MLP neurons of a small language model. Each row is named by its layer, matrix (gate and up: input weights; down: output weights) and neuron, and shows model dimensions 32-127. Each number is 128 + 24 x the weight over its row's rms, rounded and kept within 0 to 255. Numbers have three digits each. A neuron's up and down rows have the sign that makes its largest values positive.
Before each neuron's rows, "fires in" lists the words (lower case) most often at its 100 highest values on Wikipedia text that the model never trained on.

fires in: "to", "will", "people", "members", "affairs"
L2.gate580:091114117086101174131128106097056146113125145100154164127136133159138127112094116127094114139158102098144140134149116102094127127110138110097203116127160150131143126151152112137166068126101144141125143121160150092157116103122097121075116175113086111157174135145166171145117100121165152147
L2.up580:131141152115134142086105092103101147107125081128113137197128094116154182151163121176154137109099142108088114143146128116148131134086106148154148118122125132129089112136126130141140137122134174111111131133119127102099134099125100142127111122142156116172111109117150167109160114157113187145
L2.down580:141110154132137105146098143099116132148130119128103158158118103132102143126152112123066125079114150128113131143097101070170171118121135118171128166090123111109120119138182136133074119133156133108124127162092068143120114102101112081144104154122112124094100133136149147123143132161120137102

fires in: "to", "or", "born", "figulus", "and"
L6.gate483:149116174147106117118119164128124121135165166113122139104150124110122147126139164104122105109129152165125110168119173099124161141114129141099097119136094122097087149154134134107110100107142168136098102116165110154115090163127106164116156082141181097165131124086146144109152169111142136083
L6.up483:176148165149105140102138145128110151118099186178119178113154149131063131148119153090120068120102122131154062112097146154150125109122149126119089145101148120089113151108118140189104126144123144175124128118129102137146136153100133148120086122102132144110142118143146168109120105142078106105
L6.down483:116156098105129153128095131163125129110110128147139142085136113136120100099127114145145159164132116107100152172115138152105164113144117072114110135107123163101171101145166122169191106151174128130099162152132102098128115101156111094106145106115160133178116122126121153167150137124098127171

fires in: "as", "and"
L5.gate388:137124131111133143134142060115140087140128156140106103125170110164089152147128148109089102127168159123120146104131164119126115128148145129130099136119105148124136170150118105161080138165114085134138111115174097147160117138072145111132155169112184107145116151119175156156140125101171091141
L5.up388:147120123139072135096146151161144139115114169138124126130127147096166100140111106107078170144155116138095130147101097143156085113167149137127135139162159144153122125104120122116093121109129140138100141132130103086129115101114151147164166111112130122142130155141090095082100159131092142117
L5.down388:087138136115102152109083112188152106141145130112125155134137108204134138118079088113144113142129136120123118127161087137119111136143134107128117128117134133147125142116150108127129135166118135122112201093147090147136159135100162118120167118123140100124108134094130126124112136123134152145

fires in: "of", "own", "new", "original", "traditional", "additional"
L7.gate586:136130164117113094136108099134111142145128141082156135107143126123124124119110099123139152138163116137147163148126121119157136154162134083120152139133092127136098130166123133139084102083123108106153142150156171131130104114135134097121113110108145137100161146118113135122101085094109085185
L7.up586:156131153096138104084124089106131121140161158098166142127129133118126095118126132145139133119144114135106131116099115131131154152121066116152147153116119077139090111121070098132128113149120184122114117119144152155125136166142133137132110126172087093110142158164138129158119161116143120075
L7.down586:112132149127129143148179108144126142115114112104126109122111133132082084098120204131135141102129167129139110146132142145149142123161141089149155151091106128136106139150124125137111139148112154127141009091116104112109157137131109120180102102133133158074133134120144118110130123121115111124

fires in: "had", "people", "would", "team", "could"
L6.gate725:115108105109129178164143152130118164125179124145104160112115170170144171122110129144103130105111148128105109124128123151130167137085125138134104174118118139146107139148074134141170125098110190134149128129152117119104112120091137120127130108149101118183111146106143153108109153129114170087
L6.up725:102137091126112100118121105111171126126157079145111141089132132153134156071084081167130139136143109138103133135142138129076113141132127186145137092120120166161131125132093123132127104124131146118131124141112080094129126129081132137098075104150149146167153107105147143129155143115156168125
L6.down725:119100159103132126125171142128119169136150133165114121134129136167115139182133139141113118143102110115177127086141122183139135140127127119156123159066125143125124103135108097148172148109124114098127075107141107129107147085101136150084102173140086147121124093137137105130128098126131135147

fires in: "a", "of"
L6.gate709:176112160162125160119152134149127147132140133138163108160100153106147114092133120149081167128140107144174149125129154089117119143133123092105099154136092105118100183150140123112161130120108113096153102135155138097075110091052135141120120124133129077126146129115156115178112128101146121139
L6.up709:162134156156122165121133150111101103108069111192138139128153119113116139111101150160121134131125201118162119088130112087098129145123151084141148132148112116145102146103127124132117080136112107131148096133147114137133119132113150147123123124181152132160120114122127154120114125141142171138
L6.down709:145097128158126120105183135125158130174128120092137099148099127105139163118129166151155188143148138152158120135116144098108155129163121134113113137091135100109156151120138123153170153141139100104118135082148102089088124116133116106154113160160143098123152120131140103157146145103146153101

fires in: "one", "each", "any", "it"
L6.gate491:114093110154137147104159086103183095127119113128112101127110152128148148084123137134160127159160162158120119095106153132106139152132118191085102099163072186108166132160125133148110132140144100138112104109128104141119108131093118128125148128120139127145163122142139152144183111116115112107
L6.up491:112123102167105141121155140102123129144127109131137133114132167133125134123143143151152126147122174137123133116099116096117127148131151142120140159149143160068140178120114139155156120099112115148125151115106107135131102155144126151136142093156156114118113110129134115141132152129145119086
L6.down491:137103116107119119152174123140107128125149122106129135088142125096154149127095103125123015138166112096112187117105133130148167119115151121166133126146169120132144097110140138104198128160088141140131084144130192110144151120096147107126142114105109137137155137149112125124123112125114139120

fires in: "that", "when", "they", "who", "added"
L6.gate761:120138114113110106117162112126153110142143127113125143138112092147122117092164141146136083153133147103105092135141106136140129133130166121150108139110128095113082125106125118121142132123092136176097119133107068139162136139115144132156090141199148131119154107111102123120162101134116152129
L6.up761:099102100102123136111114093168110104102148118112095166100111122161165106107119137151122153154129090120120095086143111123099140183106143130130132170090160117136149104173146096121140090124129102145136132109147116156124148114148101105097106147149146178114183131150125148173128156122133171139
L6.down761:144131115125116142139124139094119163149164118161134116122114133097136110167144094162162100151127139074171127151057104124152106117142128147109128169129126163149094149106095120104170128093102145106085155106131169112114137136112162086146134116112127115138104139119147141115134156140112112113

fires in: "has", "have"
L2.gate429:139141144142128133113135106096133169091122132143101106159129121120109110154163158132101177159124103151125123148104121145121120137133076101126087163104125144079148139134159106132115157095167165138171104120162122092134083134105146106088151157127142123127162154137170118101136139105163138101
L2.up429:098143120156160139060102120136120163119133105126140119124115176129125098129168133156105155081135123151117136152165136125117110096133131174176109141122087133156122127126111137133138147106153178120125122143126090117119108150122136138112139088104195138129132120160138204151081169149144131097
L2.down429:134101114134148113140145086098140120087130131170098108143140082160138106090157103110133106141142122131113106080113158163121098132166120092080100090119146117136135110181143131167126142105147146171095107093165139099129124142124155147124087157094097152103148122139144083137170139135148138127

fires in: "as", "include"
L2.gate702:131118110176107136095118092146109134139145128139116075113133160146154144190154153144119144129145157147123095110118114132116095146127117133124146142113162108173114205106094125141125123168133148109174122129145101130119141161103125086101123116126117115140134121088151137125094134166128110133
L2.up702:133151086109139106118141137180116128087103154137104037137125117133133139101116127116106176137146109106110086133153130146142142083117132114109109124108098145109102097136112116148119156176115135112120143132119155156118141135105143095153158157160165147115111135147088075130121103157107104131
L2.down702:088104128151166150136145116148121122092115143164085079139126157111118123130136099086120096079121138100181158101144169167148150109116112112088131102146123088084106073127132135135125120141116126141117129117138140114139111143105125165137123157136151123153093116122137101169165099148124148116

fires in: "de", "as", "los", "did"
L7.gate735:125121151128099117128131126113121156106147155107108092117160151101132139132126096113136107136088134135169110185148137141143091132109135164117150146145136146160127132169102105135138108169116124134167136141098102138160110100154157074117163159111170128182169133165154093175153126135166123089
L7.up735:110086105164161125169134146137118133189110163141098128184112124155115131162131122119126095131112156075123104125152101138133149166102143110105113130126090135102141127131100102196113075145181111143143120118114099117061118118115148124134146172134136131094110074140152125118078132110120107164
L7.down735:107079196120179116127114132130097132137137134156092154135135129159139121149145100115126131110147126105169069148152140144097148135133130130128127095120096132107112160151120142114141098129150100106120118153150098100131134139173136119147099157114135112121167136099127135172129092132155111118

fires in: "also", "many", "a", "an", "important"
L5.gate678:148086077115146138131138141128092120174137121178110101148144140098161160142138124107130154101159141127120144107136151095110123163115149130144164163124086122129115139101125118107096165077133087128149128123142139103123098083074142137101135142106161082161160126119133141102118134112124111128
L5.up678:110050121128092137189141149144121137149167109099111155092114129080152150147112116149119101147153144103127125132133125093153154124130102118083111123132116161174099147135126109120153135113121152076157117114127140098153111137098138147135107134171177115154099141154141147136117152145144135170
L5.down678:131101128142110107169199164160167090147142132128109097145090142146100134116138171118124112117163140159134121096151148128128139158099163152131129150094125084102106146155095125166159133112113152034121051078147135156125113100094124126134114116142140148094127115154143153110144142131126124137

fires in: "to", "would", "will"
L5.gate451:145136107107145117123104159150107145146111160148139143142137144168135120135074175127148116118139117074151156149108150112094141120159119141140142098115124147125135122132133096138161117119111112163142128099124111136160104106093073123123147145146170104148104104089140158178111138143125179126
L5.up451:124133111151078113125145120176152135168131091142117180128162146169110110128082129105156121178141101102111135124157054129116101138099135149149154140110120148144109136126135132142151112125188147127167136120160085118116158158119093128150115095145174117142177133155115148157126080105114147163
L5.down451:127124125176109090135149157132113103138098146101137128124133093145100088155119149169102170124115101146103123128123158142147143172133117148129173091128115142126164107177130121139157127142135115191082101147163168099146158109125093129079119110093127144185123129109120091152106145132153145131

fires in: "would", "not", "who", "will"
L6.gate32:144136084091134152101111109145160112137135127142137102152116127174159169145097112104112108142114121112156125132143142132095101081175141118158122117089140133113118130180110084144101132131129103119144128137128147090105126143158131127160158102160124095145174092088174113110120080136104113125
L6.up32:131116124163057134094128112118145156122144159101138145067103166175147126090151110142144122106146080120121121117155141147125121135110116124141129125126142138126124151129144133151170137115114089151148126139170120123170108104132158091146128070119108158127152162137156110115140123116106171111
L6.down32:167125147175125097145173124147101149118134121119132116105097090127161137156152142119115110143126147131082176103131168157150130140128144080129139117108123133146114112147083099136189153155108100113087039114137133122104134119097162142130116142166145147138141113141145090072129105102152141131

fires in: "to", "as", "earned"
L3.gate140:120140132114103147130117163144136127178092135123092125146116139132094110164129093132131096152087113060120133109125127117151100135114158145134150097136101127157132095132144115113108142089141122102063139121128140132161125163152101144131156109109143115150115112145134121164122112111130093135
L3.up140:128106136107121129114114142158135105129128107117114108098103071108100105182091146124120096150092126117110151120183122121133124088093107111127123160112106142126093128089109097124100151127169119104120147148157067106114114143110086126134138154107088128121163145149153126136098208120166083142
L3.down140:127139180099059144086117154116116127154115145151095114094127126117126106147108082124170110141178119187107130124176145133135118129114138130171085125124136132161081163139105123091131126127158164088129142108130160128170122135136128105096159136117163118141117108145165155151144104115116091096

fires in: "was", "father", "control", "contract", "decided"
L2.gate644:132145111150144117132109158162091122102135167104149155145121124124111132144077140148088080124133115142121131146159134118142138126074121128138127100136135126170140133153133135156118077093092127141127163106160103109136064061152178122120139123140109132175106115183164150126125059091163084121
L2.up644:125122134137083102156140143195108110156136095172092109165138155129094121144122121191104141110098122108084128110130122128123154165125108145135084091119107071091143104142125114159124102142135139112150134122160123131113155137145133135075092138134146134143126155119124110086122117103116157134
L2.down644:130153112142123156139113120137135079138130130115103116133174150134141133139135119146149169129135130110106151149111060138154150120115122153110126137111112113122150167129144117157107133129135107149119162113133075144088134129106101142210137146184112112145112121131123128129171111118095121129

fires in: "and", "grand", "high", "rochdale", "uttarakhand"
L2.gate583:137108163109133132146134106146113134147157137153140139136133156129133122153131135140123126170083102133131129116156121086107146138095113065169179136144095083096137153136146124077107126179104141141148137113164107133101116095167104143104141104137091138126141109118163140122134113116143117135
L2.up583:138109086141143119134111127161090139142119122132154124141093149134130118098191130130153159144115148172119139108121100094151143169109099107150138135090109164137140082156148129113115126121169139130110159135106156161117154084132127180155122115119070146153122102090152100075147120112118104119
L2.down583:111144117105123137162115124112129130133108136090166123121139095112144083073127138151109127082148085124076143093144141110134166180134145119094045111137155165112108121141103108150146152125119138125090154154125121149114178140114128127120101129140132133111126128143117108166126111134120128115

fires in: "as"
L5.gate141:120148135136129099158110133129120067117120118081135083173127129122118148135082077143113140144131157118130125100145120138096111117178086073158110146143146122092125139124114094146138123117114110140129137146163154149115089107161130166139127138123161057102129172106074135173103106123130083167
L5.up141:144174118187138107089104135149139109152134108127144135139118103140114125115085102172098142104141154175120107141131102105119136103157132090129125141161150108087142149127129105138126122091104118118134141124162170161144139108149107129141158130121133085093120137152131092161140112150113087183
L5.down141:086106155081123111098167171124132073152109112149125118113130139116124114118147172147129121143095166175077144113155118151086129143135141144139135100138119143093130148135112126114159153131142133130134100146160134112155103106108132097078154122153143099190136165135124104122121113114117142160

fires in: "as", "the", "a", "of", "and", "9"
L5.gate158:174069134133135128149120125164110097115109118138121118101096130119148155139136126124163106147112158128129131108099138145103116114120172093116144121116129096131136174106127138150109114103182144139148109115205141136149113141124108138130102092111162105101123146143156172100112164112157124129
L5.up158:157115127142135134120135112090145084166118161118131122141105121124129124098119132086130115155096110087129131128114089123136145127149131134165117127137178110139154096124103143140108104139128123147169131115130125134147106142105122187161130140097165119147088127118133095172173107120110083107
L5.down158:070117112069126173097139092150155141121091131117080145101099119122112106103125160135169151146136140117090102164138134105113141138177140113110102176148133087126110133120112157132128159135124157120094137128135153146126170133117130081095104126107137154135114146143129162144162169145131186137

fires in: "as", "where", "is", "and", "when", "on"
L5.gate475:136112111150118142172130159167107124120141121097121073134125112166120133140109133118142132116138102104111182176110090127046125162099172142133130108139139160123133133122090122146123129139132112077144112136162105161186155134103188156128133108143143168116144142106132107124095100092144123110
L5.up475:152145103144112119077129116127151120161101121138146146145109169113142078086149124147121142152148143151141102097127093101128091127145152136114089143127119118184116115159124165168132136116126154111102116121118136111075086172118165123120149117142128100146093113112138143128163144148102087116
L5.down475:093142166063143136091126137098147192167139122144140109099169113115133102107092116120111112153130128109124105091128111131084140139137099150088120156176108158140117092110180067122122116122102142109117146135120161132135109178144083117144120144103113118136103161129117138129138127163114099139

fires in: "to"
L5.gate492:149125128155113127144129101112111161172172134105143148101089164133169169117079135157154103161105126110125149150132152107110143126119134116139161127111108134130131138170148143182156119156128158114139138096150145146143120181122150149065122167088135087168131096130153125136120119121117112147
L5.up492:135113148123082123137118131143158134156173119090107102134108125108157157165129112146142103105073138139090113162157158140131111124097121113152153106118087138109120187154112078094087133108182118120172127111128136129112123164145127162106137106126150069151145127122188139146124153133128142147
L5.down492:153108108110107082162251114124109148094110121147152139107152107097151142085123195137128119144100136115140145109148125132140147105155130091149124150111155148124099129134093117148158141127143128088109030100121136146147154162100120155110120148114118154127102156123138118130139106116131110142

fires in: "of", "to", "meet", "de", "married"
L6.gate379:157143138194179145134113162147113117100143165104100141159143110089122133148136124185120103133119129149125118151148120121133124139130121115142090104143077117151076115089164127110086147108149112153135151147134110139111129052135107160136134103136106130140112126134137154144131090136143114124
L6.up379:126172141148175140075120144081092087130130144129098114124155143143135138119165153172132124138149147119140107105133057156115166163108096161110146134144113130124105130101128133145103105121161128188112120097116159132152156100129126130104098150135145106138076146114144142156118127151118145110
L6.down379:115117112113131121098150169080143107142140121103159105129156152112163155120148149106181126105121145105122083143120101134143123142141115138123110159100147151155151122140134119149149123138113097147138078120159087121137113153189139131083131088153130155117122139068099128138155166104112097143

fires in: "in", "the", "league", "world"
L3.gate254:130151091132133157122141115124157104140095118110105169136154139108184145162128119108144100133117092072116121127121170102122107113138111124123088135129090107137109112117143108140156122141080152138111121090164151175152116104147149176145134131166120092144139124134114112140136087114149084161
L3.up254:144136140112104079131126147162143117104123113143132086121089111094059153107122141177125122130126125164112108141105103113129156108168129181103127173098130148132132093161160116114130135166104125106133107156091108149117096141135135139137110118162138107101145145129128095106157164121118152185
L3.down254:121090117141122145141115133120186169122156145113091141114127123144166189091126093093164143123146183155133121121160156139139157163128153132152141074101064125146101114120139133146147177134126111142108182110152107149150110108114131083128191109125107137129132106134122124155121118104130089125

fires in: "as"
L9.gate617:114119192130099147105134138114121145141126117126159101102120112161142145116100140137145095071143151119117124102151113134127087128146096114118119105137131146125093129127088160128128090117149156141161131111130117120151088148148153140078164108158133080151170119127116152147117155160141130131
L9.up617:129114141129071129100144144076139093113107137129115102101132149150114123104104096149128146145147119151166100141151130133125137134100097123138095148148131144088118113175143144122108113095110120132154163130115133175112173095091138111117127081160129137103095094178139082151079097151105088123
L9.down617:109162066145155145125122110161155123180153130119105109155151094128087110147131173141136135114151138162137119120118138102104130164086105079101126158117116101123104168101132147143157142143117109088142126151110091124137124134077148144124102127146103097149124107143130133148153110066125137136

fires in: "of", "qualification", "qualified", "indigenous"
L7.gate689:171129149170141155072116132111162145166137157143113102089140119150066116154169152146139131096152166072127139130129144130142127180112142148161121102142083136176171117170117122152125126131084143118113131131124095127125105134114142180145119125131128150134117110152077131161143080069159112115
L7.up689:136147145142142117127102119105148157153124120136136161127135145113093093100122119141102145134153175112105114130123163113078073115104175105166112116085167110119128138138163101121120109130127106154141144134153099133106114158137103134142147121116164123095118164120122085115136108142112125115
L7.down689:130095157144116119097147145138139111140128109112122125105144130144102102150197108173152149093122114113111116129160173155155119108091136127142118140120135184165151161131090127143128143101135156156123120079068135122111088144156124150144181113129098152120162144130111151131155133135148116117

fires in: "one", "years", "far"
L7.gate607:143102113098092170141148150129097115092143168125097152127166107113148115152135137166171091134131113098140128117106120081113136147113146155121072157073116172142090143158149135123168118087128135107110126141155192131152106105124105117114126115126132142154146146104131162118168092138093166140
L7.up607:134120116112145122129128123104166148141137119123143183131131129138154138123067113150112121129126087053105123130103145132133117155118181126150104130163117133087129110096155112126144128132136160123124129129132137109147113125121123124118151104122141137177155095143121128144170076097124114111
L7.down607:103154110132072114108157129108138118133173126150104127110101109106109097081128137137111075117136134134112119139117165164120116097122191168116111115154148132106133170134114141133148088188129120164081099115133134130193153114158141141088128136075146173129142135103132124149119121130124129115

fires in: "other", "of", "indigenous", "various", "numerous", "some"
L5.gate365:137118148117115121101140114115146123157169084141097141126134103116132143154138123147104114084147112149126104145150080131154157137076125114119143119113151094119079109125119132100124150123090127132131116111138144137087122114130106137145176135156095126180164086148173149126161096137116078149
L5.up365:124147118122111129122120096144151129147150094145120122146153138093106124123116118096095150132155071133134134119133143108133128162096103148143139146121132084072074120101156129130122185136106124107119119131148136122111119105112119074133164158153123084146180122091124121144096109108155104145
L5.down365:103106159147120116148202149139147130139162135157150129098105115102157132145154175103092139156145170087134134174114121102093148119117127074146131144146106140153144123136130132129096150118141165072090064132143099124139129117119116158125110127130100145123135103158118126131141126116120124120

fires in: "also", "then", "later", "previously", "often"
L3.gate426:113087126121129111105140129115148125163126152128133126150097134142165142111134122097100138142118124104071151100136142127131172116153146159162116109138131149141098141154076128145141154107149126106105111101089100171078088154111103097134126096158111123151181126140123176140142117115145148124
L3.up426:143067134136111124125140108159120138160094186133099117102116113156145146139122125095125185118144133170090123131109113151110129082117095122099114078186141136149089110142078102108113141108135141097141120109093103131105114151109132135150112116154183166118144165122114127079139103102138165101
L3.down426:157129168131118114124143130080107127135125122153141154130170118117133149129138114133115119139100077105124090150104131083154146133130133162140102110090094124151093123124167098147135142076102108093148122132145154146161086130126173113160127120143065136146150103145096106118121107141103120134

fires in: "he", "who", "some", "they", "both", "those"
L6.gate445:128140151140079107110150122114109144119153148123125123076139084136125125128101130141144129116136132135125142115164123150131132183125115132119097131110119095158145162138115121165105135140100089142143117096149067147133115102158142138155120108143126107168141162120160113127114095077096164095
L6.up445:126085095116142145119103133144173148160141121141155128140140167099175122131103112159156141112071140105140146126129135137136140119068116105172104171074144149133114104147148108158141155090177110109156111132124128098131124102094108134134086175123133117134146120107133120110149104105068106100
L6.down445:117102160118178127153149092118123135134092110219128100099126107152126113123146155143131087131141133059162158133140131145117110141128122102142149148121119129116098101096138128143132166138114129103125098112137122105131118123143142149111133149169092136132134136140146129121145115082103181107

fires in: "of", "the"
L6.gate417:132169107114124134108117160054128089159120123113127104050111168094148109102148125111143119116134103115083139136097145137174083156110102149164162136148141070124140111155134122124115139110120141152118156136131118128122155125143088113100098136130131120168151126186154133148103145128101127136
L6.up417:156192113107123128094141141110155126170092085136130112131095093087125132140134163090116159122163100089123121109111122134096108136137154134114102140088180129153145133129105121102129099133061123144118129130101102128127092126153136104136137128109155149143149106127127154134107159076106126154
L6.down417:124144131149144121154156159105159139145170108156119148125109098101137134134155122138119094146124154128147122146146133069104118160139146130088171146154139143138159134132144155141134154116133135140114156133147122130067107154138114134122163078144113092076145111119117166140131127125165089092

fires in: "of"
L7.gate110:113155096156135136130129137098189099176144114145126129128117190092130133113101158159133130184151128135124126126144146119097123165087149092153159109135129099155130140132127153097118076118118118112180144150121114138118102086108123098104113147097117134138124106098086137149115088138149060171
L7.up110:129126135129159136107137128124113110157132134119128143110131142092132168144169142115146089118134082117137108072125113134140135137098084192146132138138089092129115115134164139125081145155130168157114118119162105169155175132108135152142175112150126137145102075095171174147112117116107109121
L7.down110:124121143127145127146105159129126152118102164142142152118151161107151119107115141123111112146119104154094102225128120147104127144139139109132131172168132087153171131103132106138123095150149157124115150162109122127132091129112133126153129115147134119071136151145126122160172100109150113093

fires in: "under", "after", "including", "considered"
L2.gate239:149140191157110094131131103150132157120119109161150131159137148191113115094121147127133086137105138123125126156138128120121090178129132138134130130126161161115118156147113108156122115143150144145144136123125101137166110117146139120097142136158096169171125119113077102149114092150123121108
L2.up239:167136110120088134158118159114113092167122115150119098125163173147150155069149151143115091177110157115097140117148138086153140171144153147144153112131115142148102118158145115143144134095147123121141127141133154137153103116149140115130112173140134155171088131142161117118121082134144131148
L2.down239:133120092126168099140178129145090113137147133165152112150154114127182169166127120135125139098115095142110097122115133116179131124124118172107112112092148149158147063142153145098147081165101126097118107125096132107117130138132129148112117098114153113180148145126175161147098148106145161145

fires in: "is", "he", "father"
L2.gate338:162118127131136128097123137147115126106124135132135101143117132155101123137082138098092141148111148121195106122145151137126104122135114150172098142116127147160121131149132115162128094153111136134131116107117092129112152113151163140093122157116182074157149113172128109144103097106138112125
L2.up338:131148123167155124111134118121142123169114096141171149114152107150099140173096146110120122102127143167111117146148128122085128104132145162149090158137116179126136132103126124146083097129152169134137145130097108102139137154154151151128129159144135103132087150126096145122128113121129131134
L2.down338:142109091149127119118130128086096114125148132110125151103175124113129111142142122119103171136097123081122126129177131104082101151141151182121114118117163123152159112102107166168167157098128109107083136157135162106121199148117171136102127140122125095147102116119160144143116104104106119125

fires in: "of", "about", "relatively"
L6.gate444:160090139181146130110149164124086108174156139125136120111153167188136153123105128158092112074160132112108106074157164140089134125135136156101101118133064137110154107165138125104150124093136118133095134136142119083105130113123104141109087155156166087129141126146151145147107118119090126116
L6.up444:129108123127146129137104124117129110116085124156108075105117148176160113116153137179096140110113176187109110148125151147123100127119186110122117145140089144107145169137137106165130124089107127108112131127139136129132106142168180121094096136138083116124097115177116111105109095128129125138
L6.down444:112103129127138152109198123136112146156134109132078089075130111127110124146096180118101132086162111158115123084129135142124135145164134144103126097097105143133117119174155107160154127123118135069127095126130105122114122138151074112119084132121094137146092141187136131127105103109151155111

fires in: "of", "other", "center", "river"
L2.gate725:147141131165116130103131089097135143134134130148143122147111156141098113084136119138134122129132130130130156142158116118150130161141100116148141115142124139135148107129178074105098135153123096134147132113145158129109179165137172126126120128120211120117133121123198154190122147123128130123
L2.up725:112131139099101098107108136155128133158116125161106164165099126122161116120159180110127155136106155167141101130143114100156127159131173118099153097110103133109166135131131127137102084149111156143096124142136158132110164144150122122117072107134105144167118110123140133140099119114166060114
L2.down725:082133148112133105118085156129159170128145133108119133150118132128117181115149138118146124104131148128178155104130134138143137127127160173118118113104090122117136161102134107148118134106152139103132192131145112140099090130119121163138164114173114121135131148118173143105151111101147123147

fires in: "as", "genus", "is"
L6.gate217:122149088168125137101117139089113120119123121112163080118169110107182131118145103169103160152114160149118119142126133139139135153140142076116154145145133135169135160131145075119161096120136102125131141105139125091153126110137171091127156140141155123160128122128104080168074146137148101139
L6.up217:117134156132125147112147127172147111129133145127139097163108130121140075119101140114131135160162112149167095149130095131158155134120104098131090123134158115161172109088134123132142118150103135114069127128113147142145119157098123108118124166150122139089118136081113099109172134116164095127
L6.down217:141125134109111130107124084151140127111144170095100107128120148148120123097109130112152124099124150111128119152153099126115115132134098142136108143169108151095136118103131136143113121168101123147149168165112145110128159117113124124133134129168108104087177150094157125184159150167128117101

fires in: "had", "has", "took", "have", "having"
L6.gate102:094108141149117112103123108169103208105115118176121095096096141172152104124106126125103145132150114156158102145151123134078136164155139112148108104127087160113126177136107088097103151115140138139162146163148076109120146134077172131102137156087109137145103126120140148113162190160126122094
L6.up102:101130093134113148149112150106136143080133142124122119100102181132189168148100145138061095134131147115139122119097131130124098106118147168137115097117127104132140116119132117174140162120144143110121127112122120160139114105133155088102116091107123118133163111133165140160165089110161156101
L6.down102:089111177117137103130134129151069154113132125104130128105133139166116153147141171134100154105133095172125104112125158148114130088125107114145136142128129104146134123124103086160158127087130115101150157134084106105108131127123145144078154122105100118134078144149155124123164181135122112154

fires in: "would", "will", "to", "detroit", "he", "sir"
L2.gate468:080146131123146134119129071123138143129126139134130119156110154140142140119112131163137108169134162123086128110132147095066107151149129131185137136132130129127119143121147137160117130123104093174141143144155102105141138185094155067099138156125118126147149180121135124128146123106121097128
L2.up468:106119162107154122117149104151106151124100145130169147100084145132141170094125139104128128116134163139126081079119150132143148134136091095109130126099125115110121088144133137139180133088106128108105132126089133129119119158107085131156089112117107140107111154117170128134172101129079155140
L2.down468:165124121119137116139130127084139107122130143137095137099133117146119115130120106125067143124117086140158121148125128183185143087118146144073100150118163139122125119137130135094111165133168104094136133124120140132121137099117111162137119117126139146115096111094107133134163154173119159108

fires in: "of", "leipzig"
L7.gate634:148105180141103152161117143074075123133129130144096106132101173124137126090158130148145122087100145153148120139107124115120145158123139111162112122172076088119125159144150146123093138113098132145144129120178097128121133136139176145115126127130137060123097156155121073125082150115115097057
L7.up634:123080162146132141130171147118106139107144092139137112140143103188109168129160157135174119085135137105122131094117159138125145162100133142117140148095100129082134162160137108135144105139131110117135111123155106079122134122111102153171080117145128142121122136169125100131136117104115151123
L7.down634:119121133137139096087191174151114145111112126165136113126115143123124127129153191115138139108135132150128098116101175147126143138149112129109115134118127102112118115142148103133097080135112143122148050146097142116124127140181080119134093138127119172109132168178097081112131123081133140112

fires in: "have", "also", "times"
L3.gate130:116110109150098114092108128143130149132143162128115093132102168176142157145121086154092167118158129168123137060175136133095107125100129158140127106139132144150115089143073137136130132116138145135125137153093119128126109111133129085107114100124136135111144121118152148081118094149141132103
L3.up130:152107129133126158108141132109101181125130174116114128139131131150116125176127150166102185114115114134175134129165143112136135102117112105123105072133127149126081131138083160126158105107139168120137111111135099119168084109101119149115113142126130118095134079119116169113095119140155179121
L3.down130:157079129110139113117173153123085137148109149179122137132172128129117113105137097178092134088154079111149151116134116130108128138139125141176117109124129123122127127148167094134126160113138128104153079114179150132154120123054097090108126129109081158124127133148096137147151161101137147095